python train.py --norm_place="pre" --rope_fraction=1.0 --attn_scale=0.125 --bias="none" --init="uniform" --beta2=0.98 --lr_head=0.00898 --batch_tokens=65536
MLP neurons of a small language model. Each row is named by its layer, matrix (gate and up: input weights) and neuron, and shows model dimensions 144-271. Each number is 128 + 24 x the weight over its row's rms, rounded and kept within 0 to 255. Numbers have three digits each. A neuron's up and down rows have the sign that makes its largest values positive.
After each neuron's rows, "fires after" lists the tokens most often just before its 100 highest values on Wikipedia text that the model never trained on; "fires on" lists the tokens most often at its 100 highest values on Wikipedia text that the model never trained on.

L6.gate250:126073120093109107120107122129160083146145105169170176127129131149125140117164176094126125140119098148139120151122158166129150143154090075125158121097183068150137123065124119107125075100149124131126121122113154117106106129120087117127175120108124131135146132124120116139103124122140174133133112096115114118120132122088155134149109098173125152121134135180114115074125171098126120127110
L6.up250:128126111112099123111143098084095140161083084144102150127134147117155167140114123096134106141129131121151120142074160157112125105117078150149156157116155132141151141088168085129160150104075144104068102135138117171116100145136104121140117167117133133152136113128144120142107192167107146075129116125147157178166132125113120126110141117126111107155109151141133127092113152114113129096118
fires after: " Mi", " Je", " T", "O", " O", " Me"
fires on: "ex", "th", "ke", "chi", "w"

L4.gate471:188102164141135112144076114145145130091108118143132112139130099121121115110114124106154080092179108150135122124134158137184152133098082125124166149129131072157119108126144136158141079093137091194102178132176117111130094127152129142107131161106133154142096161120174093107130171142166110099156148091157101133156111127139152112166127132108140148149101114164122135119129125116176100124121
L4.up471:157136157107157087077113152093127106150101125086093114126114154100139136110108127126149102108124126117148117150127094121145122126087088173117138122119115103154089132141160124171176101102127166149096144130116120159138131119143138139128147138137105130095110140126113094124116134149156145078140146084150141106145140145136141115120171153126111144121103076105134171182112161117156141126130
fires after: " st", " a", " f", "ve", " the"
fires on: "and", "un", "c", "st", " well", "ru"

L4.gate78:146158127129135103091151101095145099108124123124213105162139102111107116123124101106150098137131150117128071122189157084146114146148087092095132087113094130115112126098089121137112101131141145154165173126135122094113116161092137153136170142146078125105114123123164151124098131110151110105113122106092148115104161171173104172118094102168096154130098119149147137104122088123127133065105
L4.up78:124100156122109079152130153136121123174166096152095132133123111120152117112123151120111134139140134125119111129172112091114112144132111113176086124097205116132160156129137128149136126115152129166099167140150165093103098135139161110084159134154179123136156143144154094149169139146105115155084106114138126149111126149086110104132108083115117134134128117140107126140095123105112114118123
fires after: "\n", " =", "or"
fires on: "\n", "p", " of", "e", "ch"

L4.gate26:163143097173125116145114117115145111145127166092118101142153108153175134118127137123114102149156157133149134139109112111115124147151114126086129126097162152180169145065133109130112135134144137117140148128074124113143135125154156114139123130157126097160091106129090127119125153101108138132099152177119129151089126157173135157153129134146128133144141119097083140093116123125108126112140
L4.up26:113161143128117060141151137136128137162117080137100095146132112135111078121086135111127098168117115120167080109169136104124136145126142133147096151119148132110150117123148144095140136165112130087121135141101135128129127145139108152152165141118102138123139160136156115115181143098082148116157112122105099114144141100135141111108121141172124134125116138145120164115112104144156132138135
fires after: "D", "S", "R", "L", " Di"
fires on: "a", "e", "unt", " of", "ch", "ur"

L7.gate5:136098107136114137190162146064134081174127127137123085152128078178113120156124123144099097152117120137137151139155132127102106124130058146103131148135145160151086111084104127135114135114112118147167090140141126129132096125135172151140106143094154135135152137130098136149171140149140158074090101127150094136121110101155130114108116108123154152124137140129124149143153135117125125104139
L7.up5:124151166132115135128118141094145136122182105162141123123150143127160137113158157124151134151105099124106133074105113168138134145127137133122124162142165127120125109079157119100100075125144152143140119178109135127122091147168159116161110110128109119163151105104120142161159116178131135055081122111112131116079093112131167140136147072129146155091122111119102140119151102101158077164126
fires after: " |", "\n", " \"", ".", ";", ":"
fires on: " \"", "\"", "I"

L6.gate380:111157123166173114118123088138165163143101125165146137155134129121131149151118101119124109126138149124136099116097138128115102123137121134107148131103116104136122118103147137137098150081155114119144139135114106124126125158107092119107147185183138122103127092160131129091104110109173107147147149112116128136121128109159122133099132092140134155114183175121126124079093136194150129125142
L6.up380:121145151087109131137160145155185124099144159109127142116111120112149139133126144155134096152130129100149157157096072147191112133182136139043103162147169180118116119108121085146152125131143125145167150145143117139146110146132155102144135153083155137107161131134130102125127141098175172138104116132117095130114123119138139115099114111183159149111180091111131168126121132150129141109112
fires after: "al", " b", " M", " B", "am"
fires on: "re", "or", "t", "n", " Mor"

L4.gate733:114147065149169096083126113139143098130161094114134151173156112114118097138141175161132142126135115104137151150117105140130103081089121099108147128103132144121164151102110112121089147156112131114122132148112100112153126122169124094136162134112094109132104095139140166132138121133131147133108123157129087152171114116091160113110143096120126137093114163140097115117136145152141136127106
L4.up733:124151124128160191104160132132157153135141091144107131140144151103142107160151168162094069131172119121111144128119097135127104122109151101103108142126141148121156135121094115161102169161156091115126067166112106146101127170123133097128114111125148151130107109134185121148123132138144081109142119188146153135156148145124097132138105075159171146123129140125135108137094135160130105151099
fires after: "ba", " lo", " the", "s", " S", " ma"
fires on: "s", "our", " same", "ity"

L4.gate492:145122151137146114102092085152169102149085131152165112119114115164086137149106143096130154134154135146139139092164152136110102092129171131096163108123168061139162147139178167125116142129139154155146153152083114133138139093135113123111124126104098118140111116145139129165117156150143148118087119155155097149094153106156135087151103108134130182153134137079095110135097132101149130129067
L4.up492:140111084122136110138121108149090167155108152133113092148123133086116128155180116158133147126060152119115149078141114125135165139146149131135111127111139100129110167157057111127138083114125094165131129107151133106165103122114098085080108077156110119126104128103086114138107120117114145138095132138166113129138134109090132116188120133122136128100090090149132119119128116114145102076146
fires after: " ", " Mi", " st", " a", " Total"
fires on: "us", "am", "id", "at", "ef", "if"